config.yaml
n_layer: 21
d_model: 256
n_head: 4
n_kv_head: 4
head_dim: 64
d_mlp: 704
vocab_size: 4453
activation: "swiglu"
norm: "rmsnorm"
norm_place: "pre"
norm_eps: 1e-05
positions: "rope"
rope_base: 10000.0
rope_fraction: 1.0
qk_norm: false
attn_scale: 0.125
bias: "none"
tie_embeddings: false
parallel_block: false
init: "trunc"
init_std_qkv: 0.0239
init_std_o: 0.0
init_std_up: 0.0239
init_std_down: 0.0
optimizer: "muon_variant"
lr: 0.0117
beta1: 0.95
weight_decay: 0.022
lr_head: 0.00668
grad_clip: 1.0
warmup_steps: 200
schedule: "wsd"
decay_fraction: 0.898
decay_shape: "sqrt"
final_lr_fraction: 0.0
batch_tokens: 131072
seq_len: 1024
doc_mask: true
z_loss: 1e-05
train_tokens: 553800000
steps: 4226
dataset: "wikipedia_en"
MLP neurons of a small language model. Each row is named by its layer, matrix (gate and up: input weights) and neuron, and shows model dimensions 0-255. Each number is 500 + 25 x the weight over its row's rms, rounded and kept within 0 to 999. Numbers have three digits each. A neuron's up and down rows have the sign that makes its largest values positive.
After each neuron's rows, "fires after" lists the tokens most often just before its 100 highest values on Wikipedia text that the model never trained on.

L7.gate123:536479499504505497495477504499522468505525488502458471508510500482509484500471529505523459517534481523544481529546487494500466485457480507481538495511531522484519516508494498528467458534490511512497468459484528496464498525493520510509506511483523525509482485481480494504508538507462496497509488488462524539499516552479489520460539480497533443504499475500505498507465440498449488519451474485499453516520513474511538456467494470535483490471489511528479496491472531527502502541482502482522504508490502497512497479524511520490490438533526486473478524493495491495516440536536536515478538461559515452471533496517509558519489536514500511520533486482476553476493493476580511469534504506462501454449519515514498493482513493481509482494539534494508478460532477470472521536490494
L7.up123:503449501504480455520501507499488550505519476492514466449571474513490471461537526528513503520473537493494509520533473488464472536499532491490485489589473506497512493484456477504546478496502504489469490503545543500506491475523488499510503466482472550512501512457565527519504508475459514503466522546494482522490521483518477470482481496515484484521476499478507517487498495486576509491504481517478509487473497528483513482509502507517496506573474463483532526495507518464488472466498520522523464522486535528469431499496467482495524511494524497488467478488530540472487485491500524465486520494520537556484506478503483484540516514510515427495540536538489503503523490508487473530484557492503507466472481512493503531490520492485500506530484481506531465500493479490507479504480507
fires after: " p", " G", " P", " g", " T"

L5.gate343:506521525521494505479480505545560505497513528532494474491516506513539504537536523479526479553466476507516485488479455521481505501528479510492502545514495476512501490490538468546480506504504518516510464517513461463536513527501494481501547489496509507493507535516503559539495459432501535521493542550447499466511525522508472490475484538468476494487519495462512495503516468501488499516491530484484500449526489479487509457451504498459491454468557537499496485546539514509519505486488490543509498487510547496496524520496538486498479500494497521483494510527534519477487481468535516517480504474543533509520502541508492516474476516519532500502495543466496528462511505454461494473417510494513508511461454486489484484471463515510492492487524471497531488486444483497461500504497479
L5.up343:473510517501505441468514509506482502474539509479462503495528493518476523502488538492476462500523520483529484508458500483516460526518478481477533499530479500490487507503460495469490476542494490519465490502506484528516536464523478472489453543533512517504495484532490485477508503524484488526457503458471498510526524458490459526498502476522487462499449499526529523482489441488497522527463490503463491505518500472491522495494513451535492498541501488503529532476529501436563481482513514439554518439482478504505511521532525471478493495448471468473490535472551504466501519494454507472511521493533471492513498515494533507551530489536506497499504499499503466437496515490514497509496533488478514444461536500495486485482519501533495480512488510453507494457558487490505506492504538
fires after: " g", " G", "ag", "g", " N"

L6.gate524:553466497510489521486520477490520465504466460492483529508527493513512469518498569499491501487491509479499524517499494487507547508512528482508479456541479482505476474488518536466487496518518482543470530494470492512496523498481534505494500481536444513490508456480494528481476490468491500484542523500503479482475526469498542456535500504494422501489468484523511513525462459546499514492448569482538483561475483503519514489471552500536469496494500466477485535489519472471514517484464497487467515498484485476516490474492521452473507447455477474502533481506541482501526487494501484475507476502511522494484532483520542516517486514485507526477475530542501493520457531511527532472494516493544532490485501472458505499529524496541521487492465446467511490514520480460489467530517498
L6.up524:527515514481501497531478480513481505517482473539537512480502507466522467519534530537488501504493510482518503495528475486506482507498528504500534475506539513496516458542467556506545499469484509479510501524465476475509495493465510523521514501512515514523468510516468529515479457479502507501556543530526444523511480486449447505530519514536518488485502487498485577494458497549476550433484521516499474495497467468529519508470517532513537487529549483506447472474501485482494507516502476506474487549493487540507511489512490492535488482469519480504564509522549473519496499496477545505496487510490486493479499542519482475555519473483461520517497512507532518521463489439494513491521524472487487515473489452505491497492512530518536498539485512441489483540506521510477473485483502
fires after: "M", " M", "J", " j", " m", "m"

L4.gate323:515494538491504492525521440516528538497485510486508477497481567470492485498487519568511487547495468505518483497524499467512504482441505497446511530478475487545502464518504517492529481499453487556475492497555516482455519508473472512502524514502482530511495503509503529483492514519491453503494553538537488520520513494496455483481502490484467502517503461482496503497481498494517527483489542511498474483494494517529509508508557503485502510548509505461490462516464495526503456490503475482512449503494505491524445471535513470511487524506528462452519497519483531505511474516502459509524479474499559519524529514490470491520504506514499492534494454469545442499496546504454501519500541496500503488520471496504484528470480534477526547512483568486489493518513546557504502508496511
L4.up323:495532525491561466542486485484484492483526461503524514497501515496532474512467521516501498501517500519493507478451498497523517486464496482492469523479474494511522491502490513528504503458509467569489507493541498470472478535513472494480479516483464510494506554535514535515467493500495531494547467543551504494505471480529446474455521518511500568483493500522516465528517488500528500515511533513498519503492506479524546489511517470462518488474489532543478493522494515459498476485474515535491488497471497502509472508533558517556494508496502480449531481459547503487514522481445493464519469500491506484485484472459477526501503462471509541517488469497522537473506531482514451502498513476512511479512483468450483502483495492495480542508441533495471504464555497503490499555509537
fires after: "2", ".", "3", "0", "6", "5"

L17.gate60:543481532490504492465489502519512452511442498500509505510493523516478509502468520495514527505490514493566452460495528462536509426512464513489500487483492474484527481519470511484471453510513510524485488487497524478522484507497482516501488522508531506525469501557441495500497521491514449491514515531496499526493506551488507494515466530477511510512509509462524484495410437486516513478491522485505508573469465500519536511489510523466504486498492462488475476481459513518512500508484527484466506474508475487492515546495537513459493513485492479467500546500514507500477506510490511514507498544514468525467458507489546555520527539485487496502485501456476485506458533491530498478504489526491516552528514520512527484517463503499462515494494474521524526518555504509532496497538443
L17.up60:524494482476500502519546467540489490519487534471483482505476534497472494517495516468490467486470518471468524499485492502518527522519524502516456472510497516470543485475456564508462489496491456534460537476468474516532504477464497549446519463545531504471497478491532522528563474486467530470494552497459471543483514517478492475535500489501537521471548502501487512529534511481461553485470528523505532523525463510494533520507497505498489526513526500494502434462508475506464527475484512536509497534518519490491491482517513507502517457470523518502461474523515479505508505549488507464497497502454502488498521533499510518497492493475517497480499532584490518520462497496476516494480456502511494518521478477465507516517504516492516488499534463466472523527526518514511529483467506
fires after: "1", "2", "0", " |", ","

L2.gate257:554511432525524526545535511535520506507480527500482491474500503483494492482499507520529508533526524518487499500510503552502542506502481501483479437551523484459495504498515495463531526516528519516519532507509497483477533509506458473543532520507448479460476438504497497502496526506489516482544432505495517484478491482479491497509484501519510477499474528545484527489504466495494532531490488505537525563505531540471509515496530529514498523514482507500495512487510448489553471493481467477510504512520490496538507509548476502466552478514475536489532517480471522480506519459462484470488497517511495495506497513487509560459482477463541522482528487501509494499520515489490512463507491533504525532553519494466501454480546528518484477513493549481529544492528534503458479511488484
L2.up257:528496533466488499529502496437485462479512507558544485501478500457545513527471504513495536502490509507541509508486492582511467477501495531489501483482496493470535506497535494497479533481490509496470530480503530511506490481501511515512511517520534538473525555515506513520478506534494517503518553518474445484498493509469485452501522498484497509503492501496475520428504508554479467506493531448497489512493460478469511505496540487509529507529497511520510466483474526483498511506442521496491516504534543464555500525512514493516468518529496481507541521481506537462513459503531497499517527513482494526507520498535500500478483509483501483515536516503514481487518542439544446468477483501512467479531507467431507497507513486512478482537520499535488486497539436474546477497491499
fires after: "2", "1"

L15.gate699:527497523463476496490472479541520461525495524489464511477528509517519516500437504521476498474527489512434489531471514509508480509552481490509528538518485498488491510549507512519488521472516493493507479471493465507497461549531494523488504483520521499466500493504504530498516454501488510503507497520469524500517543506515509514502473466491502536513508488502508531462516542497460468498504527478504508516500422505503471472510492480489497501477521475496518498527478490512521507499513475540562487482500517529493525468477529467507534491530531436492504475525485553542511532508469514541543484506495498461501549555502521518505548483498554538466487467432464518481478508503523542501442525499485511525499485488543510472520511519510458485508484487488558519468496506441478490503499507
L15.up699:544516568480491496536513476508499505511506475509524481453552479527477473477464475510522520496530482479469505542474542471528500517480495499481496510495543512492519487509465528512485471523538466497488518529552505509475472474511481479524510474501511474475517488531464561512496500469501487484520488487459484478527490495484529513496477534511531513497557503472502434509509503511518477498471518502491482485497505505428494516499509503502500536468506506534518501514511455476512462527525456511452453509530565538455479498530485508495533532474494493468519504500484492522493521479485532442508472481533510449531538530491527501452515486521477478498503460480485511491497499489521474533459488481518512534505495502466525474517513476534451509500505516466517506497482488470496528471442461
fires after: "0", " |", " +", " Ref", "9"

L3.gate365:504506480503535512536468484529478468473529505482495513518503530433532498455504507529448496486492502537513473509516520463480498510511509478507507471479542491505484455520481488458474488529494497513486465477533503525546511550549498496478539518504483516471522498477496511486510531469498519546530456513484469563472507558545465479491490506490530511498532528493498515465517521540531489479507526520502523488536489532504504548500523503536490517537514494486488495499516547528510542481530481561487527488513491535537519477508492548490469507511453489483492464454500488511484488509471485503495501489471504522530495504513475485495485529478564468505497491492492483503468499512508507533505499532498470478510496515499516480487537533509499581499498503573510471540481508498478468530557509
L3.up365:474554475471533462536461473505525489479499507436486494488556493465484501465521508477433457462469503525500504502487527478484491495541516489508537474507510501515473489512490481490484493512485456520481490479535453518504506510520474501503534524553487540490497514473479488451514499483495487521490514489487466518492473500528503481500498526483527443522482537519469464489547484505532525510483531567453510513484473481493445522495497484467521461549474492474509517456493493506531496520506488520492465480487505509521476523491474524527459536493470462485516514506550498528459520506501544560531495502516520482547505525481518488469509485504489482496493472495524440464534484478500510526481525471526493478490499490491499474470474503522496512516512555512550483526514496503503505524545473
fires after: "0", "1", "3", "h", "2"

L10.gate701:471453529489493506471502507488509496511478487500481479477506570455508516497486498453495495537528501497473516480514498492511493488488528503455477500517512482509526546481486465526467517500483515494488464532485534519552527515517515475565502496504511507485533467505466495492477526476499485540457481490510531537464532520497476537489490512483498498477533493497527488517477519439490458484508520510515495532492525437530538504481465481535465461479508509492480478486513499524473509494475534513553475490516510474499534535513481442498475516511506514501460465495462522522511481489443481458497520526472549549480459490478509512505487490504527473507520463447471524464486494479528518475533464466467511538485517482515517531477515472501553500480504519501529510468461519540535502526468509
L10.up701:499531463522498500497487500478500535503494502495474469476499503483485509511537523522512492515475519516534503488527486511536524498528500499508520512517479466495485506506509471481491505466483541492511510548489482514463457501534525517513528526511517502511509456550503505467465481475510515484485499497509501491546494465518475520507507517491513509457492493533509515482533512492487514441523521515514476510536492468514511503463472529527491451490480482556508505477485534492550507503474508461516502432544510484492540532481579489524484493510464536461514512533479547506488533496525517505507503467501551531496506505499461468495497514491461504495448487448470471521555526507495518483500553528482518484551538487484505489444512529549561457479511481548497498488432497491528491521525500
fires after: " p", "ro", " C", "ic", " P", " Ast"

L4.gate690:506503492555522524474523525512492529507517523517481491525490540486443504519446527514504496532490505488493472503455523492515528477434508490526521465504507483519517506507482468524519524495498488523454519491549500494511485520517542499509522486488466492522505524493587483462537518511516530526512474495492523457539532540496475429509479545498539482483501523507515491469494525470512495520533521468519546460540514512502499482489525517499474494476483506514514433520533516525513432452498459512507484467488526524505490503493517491521492492496490497524492475517491471529522485547478468470496503496508489452508507538514483488507540464510485506546509482453543506529497512519500474505510487533521520523440512489529513521503523474475550540469486539490520489516481482500467480509478495
L4.up690:499506520528530467531497529480493497463507501497474477487492501506520483499516540529541470494485448489532484529481490504527511496449509480498496468453487514459476465487511517484509576503501501509501493505524492486495508526518494509503507471484491488487527559536566533514548537536507519489501556538508508453478521467522493469509497508464543469486507466504530503505513526477502487502461506471534498452492497482502525524519521502497494500463484499466515508487518487551542461445532493467477479511520537495545508465472502510544518508450518514515476503497473455503486493517479485461490507455468444477507476525525473524471475463515479479523486505522491511520519522515459518489534529521516492478547511503513516471531482501491483527441500519450479474512458513489506523477549491
fires after: ".", "3", " the", "5"

L2.gate493:502499508520497473507524495521476523484480500479501506492507469518542529522483491536510482481489487514500491514492471533528531490465473508470510486515495518444521510503543504473543514511489470542444522497524476476527455491527501499485453534455514500480491508558491485521544500473512474499533518528456485522464501483464498459463505476485490534543485515513530478510494493488488497489470571524533496553513515462515504525472511490489481478528513515489504518452446498484468522485509495483496533480523505524495506507459539515463485518488505475486532554525536489516482472547483501486477520530532479527510478541517525530518523542473479492509476482502484472477474440488438506508498460467531521546491516509451487478489504471525474481533489509485532522509516532457516474544526483
L2.up493:560496514539505517469503474501487513527488516558477508502483519497495507518484538457529489513493530516519498470476490534500551480462520546538519485500542476443502484494482477505468515523479507469522514503466519475483519500480522473521503499510559515493504494467508447477501527502494567466524549530484519522489505509522509480474448546524497515527519468495541521477489507552489522493523443449500493471504492528492462522507510528504517512478487505532481452511506462503485487510498498475529511495520516501484510510520482465473491508490467524536521500462525515493467489459548490496487514536505495506458549506480438529469461493506519486476550530467525468490528517508502493478500489478532471489541468509521479485511517511499485464502503498514548496524504519505501542494551558
fires after: "2"

L3.gate470:495496491549516495494443506494484526500502522468514508441502497527543483520522505511504512476468484502444491492485480442516544494528480481511495511502539499433504511484521510490469444501505519480498522524475482508531492470478490538503440493518525455514525529525543512507514497528511509470508544493471497520490511535535512528462483518494485494500492500526486482488554484487528498551485541522457485514526486500578486488480507514542540515490477473505486540486496497487460516467536498491533512525513505470475490487479526503433503508466517521496490481509507534530479471511507533483452493473488544516469495493513504474548492482511502454491472529531456513503462526530492508490472493548536480514523516500465482478503493475480454519543527485494559498540506507525494508514520491
L3.up470:477512479504569481479482506529489501525458523486477528519489519465525523525496468506484494505443510511472564512473474458509533469481477455510472474530533509432474520484503543498467467524487546491473474491476534509511460490514473521506491509480536515490571544524540524473485500527501472477504526504485545487488481545509501519474488501485524502490551503523491501492527488488510500564484504464496464481546479496556476480514500523547522497501458469548467508500480507522512485488506485483532502500523532464465508511509503510474505490508512500542477496527484518541515486475508510473458498495510492529501480477484522463514459492511520461535512532530462506522483489512487481474455490500536468568512514504475520489493465485482495511507494488491538471510501503532507492510552515
fires after: "1", "2", "3", " (", " third"

L3.gate30:517501483489497445507555487555514489521469481507467521510496481552477487474466494508536495510511515512455512475496522480543529511467498499505495505504516526481478529553456495504475533481494515499495485477525470468498516509542518510460487498499429457480533511497487567495504499521499538505460512509527510530508526550465514492505502526496514498474487529519469488520503503491528495546459484506474507485487492472520526520468499436504502529500494530490530517512519535466512486466517464477466421505550519486499495477533479497562479473476481491455489498483524490460472491498460505499493509521463485483525516484497497475518539457523462489507525439486476479503509510473495522505518508542506494458481507489523510503487458497540540539479488526517502499526510496492530507462544463
L3.up30:508511470514515531505492526516501498515513438481474490520525511507508502480492519489469484538549495483507519490484542456533517506444496515490513469503495492514539495503472490548517486456517479560495476500531495465540517521529511513478498520467490511487514463553503505505547513485499470502492502488513505521484496509494471455480537539506537552503491498524501487470515504520542508489516484481515510488503506565511525520528570499509465498510519512522484532496483485483462480431466461508481498502472530506543531489565508512545464507495524570481501484503530511521476531501476529472511508516477463471515506480487484512488553451493479491492468477501493521480495511484504512517523512468478490447461555468500505530485457467501479539529524473495506447470519491530488512514495492
fires after: ".", "2", "5", "3", "9"

L17.gate82:448495540491465494485484498519478510493516433487527504470506542513507510549474516524511519484520525491508480479517475535497459507479504468496485457488532489535512486542474521506527453499498539534494483452494492503485482484522529493492536514465458512503472449470538507509520464507504486491487493477477520476484499516505493466514527527521495466452491546536544496524504502472562492446477493550507487557501483513495502525510466492528517507509473476507495487498486499503516481484561476532523503520552539512502503499488472512565509471530520484510472517502484502511468504495504500499497552535502522498475513524435503498487499479483493481515493465474486512472499561495452515491501516498523516523513543540478476498483483464515486435500496514502574533508492508464526514493531500
L17.up82:518480562476481494488483429514494465518473472529482542471468466516479504506486507513510515503464512515495433510480508529475495505478460465480519485475520556515494494510495565491525494493495491509477509545469477484522489501487480500501532506487508524498463480520487574520484517479506478515533503464485502475499487539475539498485527509508485487461502506548494506516540527495521480513517470563530485521464538497494494513505507482516508507520468528500481480460486526525485502480513483543531500503508555512450511543482489466535500467502472515507531538489547495488480502471490463492532518566502503483512517494467489495452498535494499466481487497523481479468497503501440491527516481488477508546499535500429505482504479494530460500485491545495484508489497481450487526525461480
fires after: "–", "0", "|", " |", "9"

L17.gate344:539470521460526510538517504509506488485491491496470478506535533499507547479510459511521487522516504467487516475504497522489480515473475537504508462535508511478473473502504552511526464501507472462514464523483504463502524454474499478485551509465509498535486531529505514485466509491514468481506517470476490487511501537501525472539523468492544487472512504492556436473501525484506534523472476542510496554500515465522495524491476466495458504510485526532534512484487502521448551531552485519526543455486501528481495509515501512508535478500506474484487455549493458485486545529500518461498533530514500492491491509500471526526478494522460513519488481543505491477525552445521447505504482467522473494483486541517497524522535509509454527486523515514495556484501505468488531503505510
L17.up344:507507558500481519497462489519509502517498505483527490490521511503497570504485510516485520543488480517527499499499478521520457501486463473494511508495563516516493457499524503525513468495479516467527444494486524474519525527509512527517524486462505492523521457544551483503489468511537460474501492472462496493471472493455519534502451477493490482467500516502520477472510488463490499481487500543506469530456514496500502498520481479511452490535467519527526455472457528535485485489523543519503518500501556517487459509535470496484566479487491489484476481546512500545482577549512511488546502506502468484517500515484468494519529504500505528517497522506514514468417551465492476489504482503511452490509508500513485500495514489503537512509484534519488502532473514459493525498546495
fires after: "–", "|", "1", " ", "9", "0"

L5.gate118:473566488516507496503478518519504521503483503531525452497480538523538511489494491505509517515434504492527463522511491479496499545473517491491493501465524492480509488492465520552475483431523488542513534490500526484537503527552461505554495489494496454496479486528492554479488489553511520485504545482510496515529505510498463496529491534483506477475484503513490517497520469481538489499497544462468501490520521507520510478540486514513526458498504524540478532547497523523493472476496486501499518523537523500518496486516511511511510480471540476505428488506546517536495525475487502546496436466523442508506497482504464498478486468480478506506516521444449541525488492483496501492507536487499512473501495515494482496455520460508489542527521518469484531539474501498491474524533553
L5.up118:466509491513470504527510504489502477510470510500533478500489489496464494425492468540509511491514517524482493523512482459473475523471486474496537502484513496484538495499478546485495490450536506488555505493486532461525471535492500512514550501526496482507493534557518530509514449535542483525502557498476492461532514500490494521523478495474510467455453526459506474517503516507545506458496556495449479465479547475542497487516487510494502478497522468498519527488498552551529495515530520473494507518573527494535491523448494493461500531500518453500439498501515507537524501463510504516500472459498477511502494476470528484462490502496484540473538496482498535488517532489500499488491528490499478480487484524510480536516493494486474463496533475483523488502502505503489510532560499
fires after: "3", "4", "2", "6", "5", "7"

L7.gate273:498487513493505495480472491508445487518509504473514469510527526464533453516513509522539520482492512505531535490550519479543462497483520490460490512490522463541464526491498477458514512495519505508499537517504477520517486475512502472559550524487473520543487502468510497479440530509446533526465497506540469503473483525488466542445517521527463550495519496439558504505488519526511482496503503498528479495517520514462538487469473493518534477506479482481500533540523516490480487521523567546501469544540493469492486503501470496487484520498513514483537501485505490496507502489501475487504495458491532531488492496502472518548419502483519499472514493499470489524530476457508487470519486487498480520519504510504491480497466491472517544476528513503479507496510536422483498488485495
L7.up273:533498458460487458455512493530506500560510443507494509493535447487524509549476482512505512518509494522481498485570515495489524524517519530496474494507410512495491531457510449457496500481532462536465515496451499538536520486500504473499487476526508477521511521524468472488535518477488470517533521497519510553511506521467499523496478483515552466456439525526542542504490525489509483516537509506497463502510527471545473518480492505503505513485523515514460463503496437557505495518464486530484495467494505487483495480499533475493479476511534472455472477485494520477500505509525490527500516534528513506507512498502480461523477508473496526550544505501477501504510516492468512488514510526492533509451518521539463509488513484518518501491489519501480513510504522541505524517516487
fires after: " P", "P", "ic", " t", " C"

L7.gate590:535478500488470559476481549501504494477479509533502501470493493543536494542529459520512498496490494518450508528513493516526478485493472472501508481459459525514497507528514493507514441501498467494536475487480487534488580528478526480506487499473494519551478483490468500476498516492535477538507479470516538466537496519510521515494515487487510546485521499504520459497490520466489491458454474518475498518533535524482527502491492491506489508504505541529489535492462507487490524573525484490491459545535495508469498489548500546540483504550511505508463486454505510519440478498478522540499519535510513532490471493507468485507487477510480545498539473531503492521496544513491494474540491498459494519471502527514468517455526494494473513539513536527543501528499524491470520503503460
L7.up590:518460484508499537509505483485527465514599512476508518503495521506529504528470497528502506504518476483445512531464511511508480552526547511509499484522494475494510522500471498479501472502510501475531429492502508485504514485466522532509499484471502479495489473502478494541492541499458474526474470514489476483492517551544522497512519468531510509509482448473470483504474498479483468518451490499498446496502470497516494500537511486483550547482498539513469490508483480499439568519531485494523453501530542516479510494509522473467471523505471478514508544464479455517507511500463466503497518540458528517474500488479492492510486521543515490530538487478489469488449500492507468546522538464538473522476477500485504490494500548502487505526506528484527539522457490508506494517506503
fires after: " p", " m", " the", " P", " Cy", " |"

L4.gate230:557533493548548498480521481497502496465487478517469458500461495550544483537515500524501491507551507516512522514466510460500514513473476445465475513514490432493506491481495509504493495472533540504503541511516509485508484479545515475527491509505466499488485519486519510494498459502521507490517506527477499485494502482512517462500547482523485497495465472514512503529484486493452475504507519560488537495516502466576523485451507503473505496511543546515527492509480484471542505483492531483551482501543523485547525503497486515512535487467484508483526471464516453488501509514515493458503531476465510498473524503479474549518485500464494506523536498488483516519503529502506498447512456549538497528518501470546489529519474508497519450471502547482496463511477528479507452510536504
L4.up230:549501470527516517482531494518532535490476454496457468484494481530527482495505510493540535481503488486527561465525515483538478509470519493460486513516504458501537498474478517511503533449564519529517487489511512480509504477489536502521529476514511500476448552506476539511565473495546494551488481528522451514466523527531508507492556484507534506504467448489524509521517502536500472478518516508486511499489515476531521499519470520510480486520518504538507489516451445479505509495501523535504489536508511505498539491473467453490504522467520531491481471511461462503495545500525521505516507511453521532498514538492461494537451536492475470495500533487480500518529501500536463477485516531463512472469527457525485515525463501495531476469501511474495495508477515501504487528493505
fires after: " M", " L", " V", " m", " J", " Mar"

L5.gate97:508473438449478483443456497501505514508465502490468483523536499477505540484494503560495529564511484513482494491532490510484514533518504510416486513508508484448532484514533515504472495499488482567524502517488512519508512543516538507482512491476502536472493509499525527502503515522467496473511496519485508533513467496519522541498457492495501497495519467481496497481477494520539523542512499451485494513491510500494535511468523523521488526515506498491508490504438492489443509473537535484524498467506531549496572535538473452466515494525534511503499459514494528493497478521500460518495519470548508466494467498528480476516504475478532451487474513505489511464510501511486508466503504506534484493448545528516542508499466501476510458481512498527530481500504489541529507479484471
L5.up97:481487466457500513505478502593490465483519498525503485457527450475524486542464455495501465515529478498493484480511513528500477519542480548508524522527506476466511489482515495495461461530458499510462508497517501578467506516538506492491543485465542514491514467501512510498488487464501459498490531495513467529463498513501486518497524532502528504474515489513542487524502524517538538521499499533507535481494478524464497496522523510502495521476514440552507502485545519471520512470512490502505511477480483519478476500444505503520510539494522496522509468460500513452476511476518470503467485449496504462525480497516484514504482505504480464513450521536447510512560529516498517533523504485490534497530476505515512501490548489493490480463529520547491460504517476549512484494515515
fires after: " —", " T", " c", " ch", "C", " p"

L17.gate375:507489483463460492502518530577466494515452565504496553494529529516504493507527473497492552537500516519518490520517504489507481528502466508493511497512487522522521509501526546514514496450481520476488497483538494472483553502489519515539517468523528552474512455494500455531506539489476489529509511511497516460515484497479503493507489488475489506493525491535496486476484506485468502525531500520508540513499451467478512479465521455472475478502539469496514503514510498482468495497485499521545539528487492480513473461519488468489518456469488494523471508485488425477511506533496500512471499493551489536478515514521496539543510519516509507485480476496462468514502483473490513492441506493504465487512522525460460487522520467530488547496503512480557475571485505543484452479482488
L17.up375:494498494515495474459491508531492495522507515471530516529512471581478486489537498497460519483476533480510531503493501500521492543455557535512471524498495491500491505478498491488470485493491490526511530515482504491486533502501516495489472550468498474460523514473518502451503498498461526529477449541495489511468507527507526505496516455496489521479545464522495460525491502547471481501459443471518559514532524563491510489484489478507492483507496496470564528496463463506477476552465492537504473504531502515457452477517545482510501489483505514482474525468518471512523514530533496522502532471490494493518498454460522478492510482466522500545492462477473500496481525524484461514511501464494533512560526541524535536505500498490515518538494519483510508504483501435492502483484506
fires after: ".", "–", "|", "9", " ", "0"

L17.gate522:472499516482495520513562532560520486506506532470458478481538516514519552484513480467484503488497497516495535530487506473495514500459477539477483519512499512507527467483465529533525441522483521501513493470505472510496516497524503502568496544531480468504535462529486486531497518467516479543511489480500524477500522481457490520468472498457501530484483467475514463505479494481511478505480497511503549537525465509483502505513470458504491521483514500508482463552464558521503515512479476512525528510473544469495474450507472490497489486481469467474453494486483464523518538556499520489523486446497504539517498488486480521462499510547520516495468500506506462493477499473494461493486536492546504504488496520525496504492558497510474488508491526589542494505508493505491523498489469
L17.up522:528515508481503488505487494539507518529528485473503481511515535559487524522512477449457506487538530501485492507523487528529459529472514489495464474529522502476444482473488554520543497525481445502515486482496498493474529510511489505480514505508458482493486496504508481500542506480487472569496469458477510478498482504473506515523540475471534445453518491549509444491506471454509466476489498563495500541488492490474485492483494432513512550491520493508494492487479496506476438486530511551510492479506547534493477520503494486497532495465490505523477495447510468479446511521487508486522575500482509481502516510469485512492483477472504489521503475499508519464466516471493445528525509512496498491499520537471464481486510469523497469452503506517490476514475484455513507501510503
fires after: "–", "|", " ", "0", "9", "1"

L6.gate683:551468542501513539510470487513532529504485512485468455498521523483516497495502493477561474502483489483542500552521473476511453476503533501477546514497509513508516493494493522487497497489516505454496489446442497511536495520497534529519518447445506490478507549513489506481504524520418521497463512482509497502529510487479486510484575491518478510456472478495515460469491494509488464488479483471495480498507473459527477509512491484487508510457487520526514484508507472449512494472496473508538482520517517522507511494523421499440508493483566486516501461441503488480517504505522506525484451515514557475488463508520504460472501487513479484508511481477487506471499472480484479517566495514470526528455479504505479526509492488489473501499482510484539528521480485508517496488515497
L6.up683:524482495467504498516478523468518508508470489498493488471483518504487495481461515467552488491464488517507518535468514468504466499509518511484485481516497522516497535538481497569472514512496519484450511481453505509508460498478527527500536481412523526490477448498494527503501532497496523506505489501525466492503496467493510468445542507482501504461446476502492505493497539453494498471466445510514570474504478456510456505514472500487450481484518528535533512527489511482514486488515503499551466477518470491455505487500504473504499460483487530500531494436476535495478502484510554526451495523531506484464512478520510486528547514509488521489503484520485500490485535524509497533497508545514535514518483523517474501540496522499457501487467522476509513553498437521519480505508488
fires after: " P", " v", " V", " p", " O", " F"

L6.gate202:480522464505476522521542492563492563508469479504543505543544484478509452492456512533466488533461525483526488461478463518498535495513481472501548502510474493457538484479475468473470449471499498478485506500510532483510517473519464532535473466503498508509487453497489492510530481485503494483522521486539527484512502509492513489476499525552536486503468454513519480475515485469497497497556513476435510550512549498492505522503511478508469494549485510515476512488515482461502452507475483507463480466476527484433470476504481499469497516502551495492464519470519507490542517500538479492543480469538488529476516513540509509491495497495511519497520511516477500515500504507479520467506487499495535534521498565510518504488550469496521479505528510516514497511503546491495480520456520
L6.up202:515524482493471516531495460538496540505482477472538492516572472474508478481495540543496484507477495506498478448503480514491462486521496522506532513520472485470495466548499507461504483469530530507477471480471540492516499474543442506515514488516492531518471444486532528476526489496478482479493501524489546521479478493477495473466497518498531490494464461498493518478483479482540466483556519453501498541515511504461510515521513494535445496521476507485459502484517503478498502530501477466486478499519556494476453476491476508504477515503519573479477505458477491492480465509537490495545447469527516536469500507535526535501504511489537504475523467474497510546463475528484501453550517500504510489507523529477510507475517481462511498496549494509521526512502532503513486501465511
fires after: " T", " G", " t", "F", " g", "ran"

L4.gate619:457478480486465500505515542557527490510460488521488427503510523540487492521500493443541531501466514544524528524551525446509487519479521492506526480502448476510519495502520496477542500464519503473502501488496497533509501470519504446482502479487528525539452476470502507488453470506489504508525506485515544495504506518504501508443524484471499499536478521486474531530449470487535449518456486507504518508503501469504539489489476535471499508515509496510512498512487540459506462495531532527520491495521503512512496525551490443503534526468479504448493517492533463541468497483505497492493495551485541503513464484474513502482530477520463516522536506496510506486569492478516513463491507491457484512479514508522489495505484508485486528453510512514529520529505513468465496475452520
L4.up619:486461473537468532553457501499520479486456515536536512526504518494502487545492536516544466469515504517481490505540497476466494533514522500529505481480510499499496553504487495464464523530517499482494492535497462514530518490540493497478512464546504513515513475487468508515493497493484486460535546486479495486528563439510455498522498515494488482496488517495495492479472472451485482506443506481497540487529514451496499532518486484471539496538495551520502537479477528491518498510497534473518505475515518517503505492506511486485513508481503500552466520471538473501449520477503517444491449528463524527481471510475528505531487472451474497474526523504503495536487518472506490509526486484522509488509508525494463492531478500466485498491494496494557542515430552445513508494493491
fires after: " P", " p", "P", " dep", " n"